Part of a small language model's weights: 11.2M parameters, biases.
MLP neurons of a small language model. Each row is named by its layer, matrix (gate and up: input weights) and neuron, and shows model dimensions 0-127. Each number is 128 + 32 x the weight over its row's rms, rounded and kept within 0 to 255. Numbers have three digits each. A neuron's up and down rows have the sign that makes its largest values positive.
After each neuron's rows, "fires in" lists the words (lower case) most often at its 100 highest values on Wikipedia text that the model never trained on. A number after a token or word is its count.

L2.gate133:059123138115094127147086143121087180073154120146133091121105125162134149119166157132166111112050117153082193155142143117071148097090141153130109055086114137149137042111072199134139069115130162084117104091149080131124135158142159176132148189093140087211172140115109115103193155094095156130138146119147068118154141121160118146087116140089153177149083116145086106102104134151118150122136
L2.up133:192132132089177095118049187091112088112096214148140106194113121143128130165196124141104191106138182128132122099153158111117129103145132143098138151070131131115119106142109125064067114108139124145170112134137179169128164096131193103114098151171095099065135132120070117088104169122123144124176137160124150088196140112157138108137097101132204166077084103158176124117069125184125131182094
fires in: "up" 44, "under" 13, "down" 5, "out" 4

L4.gate429:107086075167144135099093147090085116184150110071130171161111162159143122129092132111122116112095138100181129104098080107139173119152141118153107096118135104135194159046116178127158137124142148129114147103146079108144132198102120167122128137123149070174188190081128092118113152088155066150101154155096112128099117044088083136053150098155131066165127099103151116122141165119098128138176
L4.up429:130086096101121108031102146161181191132145169100166166119079117123153151099120104098091072086082176151117076153104098089175111096142125092150131149163162144065147148102161127132176128137143158236114131127167149157171138110105084145171191137134047137112155097156065111134161137146075108178103139102117158132056099122131190096072108118130117128117112095100131128201197105081096168180065
fires in: "by" 68, "to" 20, "with" 5, "in" 4

L7.gate538:111107092105134114155142148104093158100145132120094171151091123087074164146150066140109102075090104030118172094129122176122121150147137161102125083159105188178151099127117149139175110150181178109160099101142171130152100067083153097101144098143138081152108143155161205144133158142089160144154080125070135102206124122177146148096154131113138157146076051153138081142055135151128174092062
L7.up538:064125189072138116135147196125116118069131106137093197199159115097113073092141133135131138086084201102175105139089178138066182140138160100177083069126082212182176078084120119103150110117112164094185107130106130105121144112182137101093119150100109156111150157140133147086162161179092157186118085091103144102171116130191150156100148112141121119137106099086125120120135202127171179116142
fires in: "up" 24, "due" 22, "down" 5, "closed" 4

L2.gate250:139139114064137095081159153134098117160068178119108144109130102127159090147144095120140043120140085112138099102127112140154074117174144138124176139105098142176103138137053137101135148068136132104161147122091151137085172174165162133170193169148103136103124168062082174109158151130131131108094140116138140084158119234174097143161122105094130142148118147160134161131176122158172191144084
L2.up250:139149119100126123112051138196092153128142152097130117136139116159114155118125112117156114163157123119125177118149146113080101182160146126094091175059078150106190114156169080120127123051077095189171164107122188108114139085149091157069108122060120166100142113114168117144139148084093137067143115137106101138102088080128096110140096161077133143122118112135180152112166141106192109127082
fires in: "with" 36, "of" 14, "other" 6

L5.gate441:170115105162117181121081092141099102094064151141116166157060067118123142135144075135152173118177132135152164101125132139159124128159122160072093092077156188154165097133124115141119122100080096142147085113099147157135076057121136080119158160170128161180119161142111200156132131162157175154088079147175065171122114173148110132170111119064156101107129152103135136086156149091028173140130
L5.up441:089138144148097103094137124081113117107181133107080135122110151114122144167169141118152190110096127135126136124116146107121185124108101131098128134135075088137098123150068124168110110069127134140097098128130096168163133169110098076089188178145160062166055134126166149140123195103148112154066152079098137119017110182117095162170185115139138103095111123123151140127087143106112161098134
fires in: "a" 57, "an" 5, "to" 5, "vice" 4

L2.gate285:148129095146109171174090134142197130110089129136138150074079136126094151071139164126128129085072135133143138059184123054106111158160115142163166143158142199173164128091131135091179140088111114051157137108164128128091058139205145125137127100118189123137111134149139168073083177092141118138074077102089125110209125108103121107093109136092118223099102106133137151141093099159147110107144
L2.up285:098106112075122129113135115135152139144106107140082139120132174140169126082166204151133171074127143159130161131127145091076096113132130179128140104091164158123143113126146112165158146146135121063114115103139140155147103074072116096160137148093165177106194079136138118159079184110103111136109122162116132169162110141100125071112115083135117092079146089175055135081189130141181108199137
fires in: "be" 52, "due" 4, "up" 4

L7.gate58:149119157105151115167133161094146031137086104139093146141154206140125100056204138164143140150061238146152071104138162157131126140135115127142111172103097134099131119099080098128099129111139151107098131115114088126121195084103165129128064156101169115141075192083093125088143156159162146155177124070112093099143159096157156178104139139109171152130139110097108143108115138191140079115135
L7.up58:178096098099138056144110145094154149128070161125140156204154144176183139113138112164166136191081137200120038125148113109134164141098108088115130071141129134094077127120136154136071162067135103127128075123148130143130130104117136106184157109121131143144131127133162165095119131168164132102167144100065110109107116168134171131094117119088160159120141122173048173088131143157137096159136
fires in: "up" 21, "out" 13, "down" 10, "over" 4, "more" 4

L7.gate48:141112090164142128122119121140123183125102204136135102127095068179114129158090076136142154100175165152122220157152121161015158072106161156035109185126117179146095134100149132108101153116123068065158127129150128123091102115120184131145063064135124102200124176112087146124122142164071159151142129148118095130102131107136106109188130159113099164108112099070154122114110099108117148148091
L7.up48:091104196143146086094107146197147162166138167155117174110097087122127157110108152132098118084189123095186095123139101171077163124087101089172169137110164068130128138042080137138148157194091153132115149096141096104131126109132164128113109127151116113126129111128110084160144118165115164158086198123112094130098096102083157135089180067179071148179148141146096125144124151098132099112103
fires in: "a" 43, "as" 23, "an" 6

L2.gate444:119194100106080134127152108065115104161091096108114146158098139140142154133157107157132135101133107109091034132157147070171111051129061136130188097177126189139153132154188108144123054104066156113139090126133131157179144151107158128128125166096100127173148134079057112120086120077164113147151126133160117173135129149141136121158120072099128098053126107125098124155121158126111191109136
L2.up444:142177167119072171069182127104127124112100122082133159107152119090188117131102119187134095100084104119122120091104106140156126146142126168169153132144148141145070173118110099103125115186136128097129089114146120127180131154104154086137052172142086099124127168071090155161162134042100066182128090119106204138135109134165121117129150106080105130145121152149182140138127141132111111086129
fires in: "that" 36, "these" 20, "this" 17, "such" 12, "same" 8, "both" 5

L7.gate200:153115119125159161123136118153142104083077072138167140159078128143122126119134112151119157142116183118040175091069083088136184152085118168138124126140104158088110122122161109149121118139080149135129143066069109139148145115128097093103114183164162125068112115159173119123133117134179149068172148068198130124068157088117092184175201074154177117101144118160108156163139116119125112105082
L7.up200:100167158127093148144127130159118110047156147080133188156171143188123156094131139157125160148182074117127118186085093064131087127114119103106118169063113090113127109123097137082110164110127137129124160127103138161150124093110139145096049178140150119096128133167155110096116163127143138110167076112076132143169159157076107071111111147119183160124229153093106184070152114091081144142110
fires in: "of" 67, "i" 4

L4.gate37:193100127141045133083113188188138042098154152105139096117128193113081163119123121171126158172179135086070100164158117156153147138166137181168134097113063128157155113134150121154100077151128124053116083141134133156132215077133069084104109113136160104168121124093080162171153186117133107179154092178162124096074175114150190132100114145133150123141081088117111114092104121087119099157137
L4.up37:152119119139120143123110184106077117103132158136126115123132201121122160114168132138170083048072119079115135081054143122177124127163157170097127074151086161128198095119106126107106189093124125049172166091190118113156110150110146132041142098142073155113109150125141139124165104112187126177170085172122143133124123154103094080149091135141147128128143086110140167185086132201135078076116
fires in: "on" 20, "by" 16, "of" 11, "from" 5, "for" 5, "that" 4

L7.gate687:180105106091128138105114100135070104119172106130126169164141127144167160163138123151116113142143108064189126053150134170089132112075137124121158117104181139108145113109143087131174100143107092046083187080126170094096082153133057106128049118147097168210121140146126122147146130094173096125120150118114101096074125086161104095114162123097080163085140106148120145100165099146117133093142
L7.up687:191182119108089119091167120107135200131148134178125143139136140059130157094099169162112131203088130069148071144127112149137121153162175124154093134108146107134122054075092091105115142125179182043128133146122136157114170157124146143093128115117114128058090118093140092101095112185134087103163166133103154104172045147176139135113147154089182153114131175092181151146120067077133116138182
fires in: "such" 21, "that" 20, "as" 7, "rather" 4, "without" 4

L2.gate557:190078156156163143136132149142084056115179094112073165141097125121142091175185110113091097090152112141103069168141141131109118101183086136137108138183084128107133116089142111150158166130156142128151096104096113162135139109123149108117151143176150117116133096059143181158109181174125142169143087198154084144135098130100071072124122153154129116154177175152123146110133135157131121115091
L2.up557:213082115111118124117115141099149074134147087106037185115093170116160116143108197106172117138132117113141127140161119128138129109142115135116125097191091131127128149095119152146145188087149113117120095142127159137122110129122084184134148069129149178103133150084159168126117149154107163187199129249107085118119117144082112068123170141148153203099172179151060160163134088146096102140063
fires in: "city" 21, "england" 14, "london" 10, "state" 9, "english" 8

L7.gate244:051114155088141150186204114113126185123167126136103130174142114097105147134146048179118128093106106064160114174167209067111075188146096094164108055109109165063103142131122162155125143150093218124150148124117128086091140127103132166150178163140153122214178110102126078111125096144146124121110142211163135072073129137088123163132143125165120110174145163163144126161135118135206077150133
L7.up244:090102135083103171140152147102158085083127131133152143146126171092173160110124132041119060128140103091120091141087117149114109147161173131105108083105187178119160084077081197159154174142129144150189089083217129134082109103135128091176150165165097167131130138149103094155140105165121096111052135150131095182149068115112120162111172149120136129134081136085132129123191136085149072142151
fires in: "an" 28, "can" 18, "has" 8, "would" 6

L7.gate560:133132179126068153182119157121151155196122109131044109128118116163137147073162144145100177084193153106155091133132169106098101157149103075119191056082125148086111113141146117092140110128173156152080098098193160075090165158112056136164093218137142110115150139097134202106190126152115119166144102108085144124109112155088115137126153106101111078136108191119085146097082132159130133179152
L7.up560:114146116105150115181157113120108147149093129162125072158075109133111136115114165145110102106171112096181133086129156120094086120190172152142167168135133070171139103090073097130148153099107114135085135067161188157127103200113140052113135147129134093146099153150140131157142128162134097141168094116100107112081142079149087176082155077158091127169123156162076167158159146137118104124130
fires in: "the" 55, "same" 4, "this" 4, "atmosphere" 4

L7.gate73:116080169148142140113139162171102066116121116136093082133110087143122093141149073112092169101116171118121072140168167158082091116174192128146124156100103140147092105065104185150186145127107120127117158101127086150096116102182107094101114166167127107136138194120166150121199166151153125185135084099115139168191101104140116119141166089156113154154110108102059111115085153082157123090145
L7.up73:118134128070083091122096144076154076144085155155092083111146141158103099133116152063118149166127143115100125089152082140136136144182144076116136131146128156122106154107110115074095136159122093155142127137126119140127116099151127124175146153100122074118164175082071172157099171135121161133085130085039136138151107119092099138206146154077151163070111120114129129113099132111166141176112
fires in: "the" 55, "on" 6, "across" 5

L5.gate380:107110095114115117206107170109163133137119176131182143113127101182113116110180122092179162092104131145151096084128107114149161128042168149129101169120125142137167140110077137149171145162158115094206060113133139136187123123094162118125117186108149132145095137177135060157053095121092144120161080118124116196175135075131121131129151070134133140122131106107143129122085164150148096113081
L5.up380:131122104146136140155105091162143102093116112187114171119131190150176184174124133200162149112097140183070142081142154163080120108132098128177114134147137177122115107134111125133119126080146162122113145131116162150150147125103143126133122144110131165081133123093136120047163102155138112087135185122109119138148118151097154185121073141061136177155135122213119139209106145087078092126112
fires in: "of" 50, "most" 5, "only" 4, "than" 4, "highest" 4

L5.gate71:131196176125127080127147136128142092120070150147130097121124126173123157115063107127141157151122107127112126083187195082175114145169102184124115098122116130080136111117090143149076164107128165144097113139160120095093060160137119159128123138118173160193132157086176165129110106077115072190102131130138142168076115091141097130115143188057118121108153130143129149150176149123082178118146
L5.up71:080117156157121111097112121111142164209112150090119123159103109140170141175128105066086112109165141186107128154094151133136153149123165160089118110134107111132164130099106154129111154116147119150136102149140109093165092109090120220101029146178160154171130114127087125116138077156159104182129110132172078111114115124127135128045087119135179171188069138143095157135155147107171109090062
fires in: "a" 77, "an" 13

L4.gate662:095136096139126140179070148072178098122169083180143091099145119160096096076110166093137105139067155067122084048063157146145110132193094095158099108136120214123111128157164150086163131109099196134111168108200108100147163158121182151076110123115120103094137121129132140095186189094230088128120140119121098139180135109142201145115137149158108138124098158111153122073097088158135144130109
L4.up662:145164079096070125106109205183098074105078128191084087117103065147134182116150166120094156107122138139095146141130117119159102140113133130119143124177106116140150124186136110101125119098110132082080084098150122109081086124124105183155118109111129073130138071163117175116080155111071112119151160123120129135108111144080116184146143092196136135110139123057097115111146118112164159125180
fires in: "between" 25, "on" 21, "by" 21, "in" 9

L5.gate563:149145100105119170128141112157121141066102124145090115111121070180119187069143119139124127092169139097158163131068113164115090098134115098118140096099124193066150124202113080173161136113143117159099165132138077081059110086154117155117151137168127136110095117097165149114156102167161211142164153117136159119100144189115142159160078114179138156134193070103156134090137077162167125156156
L5.up563:101112112107211057103122156105098118131141085057086107089120137125047129123099105117120182101094154139143111122119098177128122127182112140152144104063181068142191109122107134103071144128188103194069115112113160126138130080187102118184153085153096101130100097119125151112106177126153128175160127178181141097111159155152109125092134100149067129081174154143135123145113124150068169151140
fires in: "the" 91

L5.gate480:149092119175169119067145143046131156127152125124150146129160100161172172108115158124116162127151107108151160096113060099108140089129155148152082098091101149107095138164100084145166131142191108134118114136133122099082097093117127101115176081185168161139141141096199129062166095133128140185140159120154096100117127124088113185126162101164133150125133063081167101161169097133072124130115
L5.up480:088106136181103165078129136069123135167119094175095139102115147176156146117160142109148132169145203103117200145130070119155165103140180111187176086102124111123063168153079111198112141067124151131104079169132146144096137117086215152120160104136144184153109150119126142166100136204140153133152149142156068149171154080184176142108135146178159117155138135144061177153162147135035127113122
fires in: "a" 81, "an" 19

L4.gate703:113110082066101104185138148135173141179140151171140189102052133159108185100144105089079145134146144122102173142162156081084136176098131161085167153138137043150149114141155158170154127151175150171127106199121121139139100137133126182171175104159191113153141076154134146183074093155131129121143153167139092116089149185167175111111117064065135100107064143061086182142195159098148143116134
L4.up703:099118093104060122172105121145154123148145146152130114147129144147073127124081080186111179062128151166104103134182133139112137138111143132145196086088075101146118137103111132128145161119141114133088126187123195150085139105125168149135115180110096158108105070128159126122070138157109141109109087190136117173081140107100171176125133106118150138119113190133154136146154105118092141164098
fires in: "of" 97

L4.gate368:164159067139170111164177112090110100132143131156094088164167124158112065113145167127141192135164167177121173127103130106142124097096110052091160116081180105078132132094082137123091135152095112212080165092164098081104117127129134122139155174097133139124123121171128060129153132157121158163118124101153161121077171144182176159145101110146147111161135094086132127132158152078163148109139
L4.up368:114123146107095145138157134179118091134098184118166158082149175063164042108167117166135143174079148099143145151131076127130109130154168131145149103170109133108095135162102061179151088127137098081104131081151116153117152083210143063158098108121134141122076120140092184109168080128101124132130164141078111174154142108170156117138093154159134141151222154126143083111145114157085113099090
fires in: "by" 61, "used" 6, "delivered" 5

L4.gate607:141127159101166147120060196079089098079113169147187131148166166138112105143082120158157132198087097107136122114155134186148133121095145182090104141077103194127141108137183121136099140094130168104097177124130108133098126113136093106143066069118124139110108106124117177138145139132121111081058166151117112070131118071107149153142177091163110192123093148156082153118148102121231175201085
L4.up607:125122174165112157109147092148139205116139165080187149186114122145143163121115112141123104129166145103103117159129116159106109106124166086118156095112205198133112150159162092122134116163098161101150120138104136138167119072118121049163091211082157150108080147130095141100115146100126133101173151139103118147118100083133103126146142121103123056114171088102191166097069096182120112160129
fires in: "of" 50, "for" 10

L2.gate162:104128100092139104076099082079151131101103145100171082149168156180105173108178117118085140099168154134132156118141156135105128166132125235134095164133137120153124125128105158097084135090118133166096155102122195177154152105099116051131083125176132115143129148103108149130111172168140107183065112105136140111116110099123167179110142118140107181149087187156128084135032150115125124049143
L2.up162:117100137146122173092139155062219096197138095098051151131114145095118126123139083145121092139206069144168119136134162164123173147141137109206092136156165115086177103099135155153106112108116133117177085158121108088121146089098095144134154100150132118148065136133113087155150164136114162109133118115076084178168144162133117130133150114149098131109217081119120102157147122031109085132087
fires in: "take" 13, "took" 12, "first" 12, "second" 8, "taking" 5, "takes" 5

L2.gate516:116089097132163136140114086145066144152141168168097108138050180124182124123145109118096125137077208103163119109094134133134126105119166148095156140154135150161186115192131110128131126157133155111104140109127140072095133110089130108145101152102105130121077150135108177121065139099114078090135189151147120139114105138137091144160040113140169145099140144106085184173146112096107156145113
L2.up516:042113118093151107142090134114113115107128169120125072138085195111165139082091097094099062099121162033144144114095152141099146117172138219153137133169177113152109136168130141133154057180161133096112122133152081101147140118127097123165135110105131075119117146143094153136057144118123095113150120130104125116150055130131099116136106156172144161118155121061139174137122148196087157136135
fires in: "from" 68, "with" 13

L7.gate224:194102089117110206172128130165184111135145107161103129090121187092107111086106147081149151107170182161159152065085131122071113123145084108141146150141111132106046149107122105186169126137107131099122193105120113070068160159115111203121144116146212103167102176091125132188114090102234098121119152114095096106111116175103078120155152157071154167113106105107159118112153148160111157139154
L7.up224:114100052097130118169178092131118193141088149112142120149152130103182106114092134152137184151085107136061131120115130126133102148156144153160158152151154172116124117110220051108139067121101148121126091160070135179094141198098142131124184151097132155071178073142104096139114088120181135163174155081110109150132062108133170137177168136113116139123114117148134077082113145091127083118114
fires in: "some" 36, "many" 14, "of" 13, "most" 10, "several" 7

L2.gate111:077152131048156159105070125139095139125121094112137119179106161177186082101137099145132122100120096163132140149119104163142134171154115091136153181064082121099155152107102127097149086107180131133112124127113116143089075110143091110140147194100151112196129159083111077090133113136116106074090132075098176067167111116140158140155118136072160171176101112163159097096153155131117080098086
L2.up111:166160117149100102155155082092140149066081108139136126084172113110186187178117090130127122164121144131051094077152152113098072142130086123099145140206118127096146154102061168119160139099092125149144145140121174050041158131094179149138124127107113085196145119143111156109154098097116162143140114175093117151155102194122096150136084134119079076149147113092104090122164121111106164144106
fires in: "with" 93, "from" 6

L7.gate10:087138148139165134160086173110099136140095200134165061101151161149120066139131157116154075083149192129167122133119117105143165161122133145127145144132106112182099144059157112110095159117149179135146133147114099103148083080082128101135123167106084123098073109114104114190103052145117098191131084130151096093105173119157122201099121124169121128173124096113190051149111146170117127117159
L7.up10:088100105142155179133079108095158132102130184154090064119151172169071186135135179119102130138099138101181153095114077143135141147087184185148126190125142136118096119162152091100098110149120127092111112174105169058116126124065102148122122145177126092121141128159125123071136196105173158071124097106069169137090101141179185151151128061187094116116161103136127168131142093161131098104123
fires in: "for" 63, "as" 11

L5.gate139:111099155131168133113075175146140100134111101123104176120123105073079135115105125158147124145093174072159148088120146135096155104096138159085135173077115111174153084123107122153113055093143135174164165094140112200098123047096169125098126105192123113120140096166148170181098144166171206094082119131124175182109143115165107161140133074196074090106170151096091108107178113131163146120171
L5.up139:161058127088148148104142125161112183122159123116089076141108210192141096131076113117180148115148170114171110093104158161094159146089121132138106089136098127101111104129040161180086097129115046153118146074134144128160117096112141063142076140187087137098131149207156165171166114150200082126166154165133128144117176129121118148135120127159151150120111145109083169122173128141135175131150
fires in: "the" 56

L4.gate489:128159150120167155094120119135103110156115112101168140088185181157096100096097174084112131059126167125148162088103124108143133173079160155111122196147180187135142143145106120164103115091105133123126118109089128169103123109176121159179129108133145083185095094106120102132099095154164139126090139138106144124160151139152091159149165118159199124143106116160147080120125115083089121123154
L4.up489:092163115122090102079092158109121102133136116124173094065157147165140109145145136116167174150139091108091176110153104137170092128123131108105228139127195128122208143138136113099119059164136175193102173125101132188111102134150091117157090183146112159089092110128097097108157161076098178077128134037127114130120104127159104130118162153070111155143140107125185108132135155103100158066117
fires in: "during" 32, "at" 16, "spent" 8, "took" 4

L4.gate555:133106131159154113148130159127153076147167125109097147114073132093135137135159110109121111105129128126117146051076122147152117130149117163131086127155107129166078109065168141053109195096126070149096152131122161152130163107134217081092147118120164187100050138111142130150092142116141133213109125112153094130124124099162084199117151090158145158097084053126190205148127116173129101112111
L4.up555:160137123103113134118074133091102151111147142082144149162114210161102082196155143107135151166152116143136171077076130118182147091128108142127081097115084129185034150135134147126167104146083175146076185160118095152119107131110123096060131150134155120076160130159078114126087155161133114188112090127177131091165071080141164161130150090153100156097132118176125086104141097173130109131129
fires in: "years" 17, "days" 11, "year" 10, "months" 8, "day" 5

L4.gate148:153181112149114092137098138077117140133117073125169097110132098155122180172119125116138141077098087151162152128097109137176139136112044125170136105081150116170162145068111081115136156172156155109163110128088127113141072166167137124121140150182110070163058144161134098109176139111111200132163097023083102096111142170143114152120185200122104137144121135189115114139114110113121135145145
L4.up148:142119117156112074095174117094099165166156046100130096087081071118140154141153135170143134155185092155168155155152063185152133115180093170132131133090101181163151194137182094132099104113135135112174159180171135118117125137104102095144128097073141075156104104170143131098135191129129174178097167169099125114122171081086129146136108130135152097158059104148123062113091091062070145111141
fires in: "a" 23, "its" 16, "population" 6, "area" 5

L4.gate42:139154086121117097127073114141132137084128198142192092123099063155099135105138142133110108163101089060175109135180089139123146107120138181109120113099110082127169076076167144096105143184118174160140173106155199070110126152100094186033109109076088172126107124152138166094099109094157134143098108106147130139093131087131107138081090116153100101055113199073149096202125086057126126108140
L4.up42:115069128185097082074156115116143124145196177063107078178146143116150123133109110104108080114172079085175148106169142130053103155131113158123217152068114091095118147076124141106173090206148094121084141071131122095142158164084144130160181157117110127124129146122135143107115134105058155086084141114096166088149146130101048154134095134107124099108136070170205159149171148133067113125146
fires in: "to" 91

L4.gate259:095102153098114142152185041148128130176114135154055186147149125123163170114148092155143139144061136109152098109098096097111147150148110117101089187109122139143040106124151074134147070147142067148116150175125141109109128095151097152133129146118133183127113135119140135121172133114161105095130144182089173111133152145113130165139111149229201118078140096142096164153171124127156150102179
L4.up259:165144132112076191167154151152070148113078133108191180195210105133113123135134127144135098096122120140153110130105124127159143128049171129099078147082142109104103078078120153160097111148187108096115103123112146187102137090147129147130174116069104173183156067179110121171131064120187113131124146113125172155109177124158121104096101171108156148138102155159129123152121098064150105140173
fires in: "to" 81

L4.gate84:117112114164117096104173198126119098154130097086156090130100151153152087119112110108153131152119170113163107066068132131139137177109066134150133120122162118112105139123104117083139128168126173158115093053114133155168080101066118162184132126134084096144076114151141081181123136120192148069141109128146158125189069172164144139127133079129105141114108130077159075114145075187139117100072
L4.up84:069159089163145162241123104115175065135163133147161099186167127166069104151177121156166143147135130123158168093136104139105138105148103130136110160129166114140130125115126094185131164199132207149156155081080122116127069149095119124113135122073130127108106118097093136176154096163153149124094143144154147077148082104138112109146090077127127149098119104128182100076154114187103089085099
fires in: "for" 87, "spent" 7

L7.gate530:103153090152182159070092149177147086138113166092133116150164122130099116151119130148136120180147150130106126200179183099105156146145119151122100142082090161100162124075164045123201132119176148096106137110125144135046140135135136087150164158168126142177160083094128180163127192159066122096155117120109133170182152132127094139095134099090128150063065116101071140171110136110081145059146
L7.up530:190112109110160168124108104119092129104130118104078132097118166121133158121152148110074157147060192156104065155131099163095105121146120171139105099117063098090147117114126093168142138174102168164070053080171129093114156172092095144147101177189089184111135175156092116116153124129178159112118162114100062105154041080136126139145131149086184112093151164122142114152159177134134095121159
fires in: "the" 50, "as" 7, "english" 6, "indigenous" 4, "other" 4

L7.gate266:119079135158104079143103098162110128129082098128113125109152088144191155170070125126066096177171169119157096171158147080125161091137087107128158129135145128126136152145146138128083173155136080052136161111151074178073117104133145139121102100128107134146115179195165085120122160155140163213152123141132160172148110129096198108105158108162095147143070141116164066148089140157131175151153
L7.up266:130092100125103139127087132096122125090168103125191150117086150112126129168082111068100146180140134121187117167086156085160096160085084123097108145129110190151125085129108147155085149176118124178097163135062112150255114139103090127098135121148131110152091125131172118153184149114114123159116147097073123174112134106120114158109140118142170107088148068158139120144075133109163171147161
fires in: "in" 33, "de" 29, "of" 4

L4.gate400:149116106115111129201153143056143123100163074132119157057119146096170131138073135131132132144152144112128115130111131108168121110132124072102068180074123153089187167134168133154113119193139098064139081083086089099114123111114202169120200134130162118202095150098195185138090121128125104121060135095119134101169190147098164119134141141177172179134139138138109128163131129135138152042212
L4.up400:151134081151186123147129123144172089119126119138107151103184067139165093169042069107116102140157109135112159126113082068191078113142137116167169162147108094097131145139059193131120118113157097122115139168157155175116092116129171090056154097143221144147120165065133161149135103090145141122085112098194092136130096102147160165114144117113097101119160117134174101116107085102144180141090
fires in: "of" 92, "contest" 6

L2.gate690:111070222187100098123193178149150104120126109079100155128121169139125144172173178134142147140147129115128127127136078094096106158108131116145117158197155081141117182120138145127137036150125142086130114181122142097097132074070114141143164156179178118144136130153164053172128118107088167186104191175143142110091085130135120174129111165150105139121133145076122126167122132113127156125106
L2.up690:107084120134105110131160173129080102122066100099139150148194146138113198150115141051071110109047168097128082112115132152175157087145088139145140142093135091170142120145119165158187138126119116113123122110138127083151145140158107164125191111145117140152177137128086099194083115163147144164146147139116137081095118163158114152138138090145196160139137074059139144162160164148096125131141
fires in: "to" 49, "can" 5

L7.gate237:076141104114070134104124156113157113088146172118131123116143091124113138119111121132140076113133146132150112141129080110150154140094152159135133169133093132081076136084161150179173165146133134115166160128105145168075098179080111117164084170125179120170151116177175171123117109132142135144089143090113107115155175103138067097126149150173072143135186114156188172109139155059125144137043
L7.up237:117104165164093139143118135113127117126147131052098175146177158163147120172114173143117105118084098102143130134166130157093128098092130116171166124117138171094142097142123057088138112083096134195135134160110128128089137120156158085077167151124132175097194039101138122133067116133104130137168080113108142137139131152194132191126083137111180129168118147078195116075092172102109108115180
fires in: "is" 58, "also" 14, "are" 4

L4.gate658:153165189082140149165199119125150133122139086114107229115141094121118135105138098133095089182163191181061116191109079178135143170127095045092089160108087146132092112161108145126195168064108090142115163125117177153099116087123069115147103129053109092197081156144137186106123066171101105113158144141083150107137177170099114139163140124133118146198121151166098123110085151152073147180152
L4.up658:179151217124164089129149110119126148176165195128144171065070127139134115078091150101098095122154182087081129091078090114199151148115092058143075128081102141142109089115142120144161171071123137199127158112119092135148110111102154119148153145111125137160148132121116156094156107132159133127133182106164139141099173154126085139062129139078129102166114161129142120082102120144105187180116
fires in: "from" 21, "in" 21, "utc" 4, "at" 4

L4.gate155:130073108107115097144100141124089132163099146100130130128149123116177144103061113167069138088146150151066163123123087088140070134170153124175185148148139160114176097088132095108116088129148171168108171058134122162128146116073092173188172153146115128128125170141153130139073133101160090072072130142131126080153142086109115169138145071102168113100189121136133136135161178142090140086116
L4.up155:145154109149092155159114123154111133152162136036164137131120093101170118068138087188090153190146134118102110151106096108104152162129134128146206159101184111136158133077138149142115112162145173127157181156095171094114087150109144161143114210104086144114161110159118151100200163141153156153114077128124078051114098143188156158123147190124139112150185133114132170127169158160180141051075
fires in: "all" 70, "both" 11

L5.gate198:155086180156089136164091096152122134135102136099098161119113132128147127127133108143143121145084080158147074128103178130156210165206094150126085158112120147089152072082165169131178126158048141114141098085144088171129135140137117144112102100114087103151126156137150097121107133173152167143147123145117141077090149165152108122098129160052080137131099095045079139188150199116128090131112
L5.up198:098105085111111117185139160121216104128150187152159106144144116081082152131098138135097130142170156147167158156116139195192149148166128084133140092174192094115129133088148188133144121141121149154167132157129084157091148141147143133131159083165070089113127187082117079126109114099086093223126178181113123141121130110138126106116117116090184145164096099158150151111062171109162107144122
fires in: "has" 34, "have" 23, "is" 9, "led" 6, "was" 6, "had" 5

L4.gate410:146095149151116106104156064114110145086141124072142091132124207119142125082139146088127126156154173116050106182117152094107014145142095126124131073131079085111080129129158122171136135134156140170144136114131120122129181159130152143143146134091138053132104169113092135149175127158159154146108134137106127169079171132217164117085150159160162153142217099073072152061095157139098139104114
L4.up410:129101155121114161124105062133145076114124146120093091122131166149090111104127110109186168162180155150094042157124113111154103160110088111117095103084075150112050159157110144097131206160106090138171131158079126156159172119104122122185139113087124103150105135096195215105077081167165173217132115132149157148055124136179167103150086115130155127092136149081067184149104135171155145113165
fires in: "in" 49, "on" 23, "by" 6, "founded" 5, "established" 4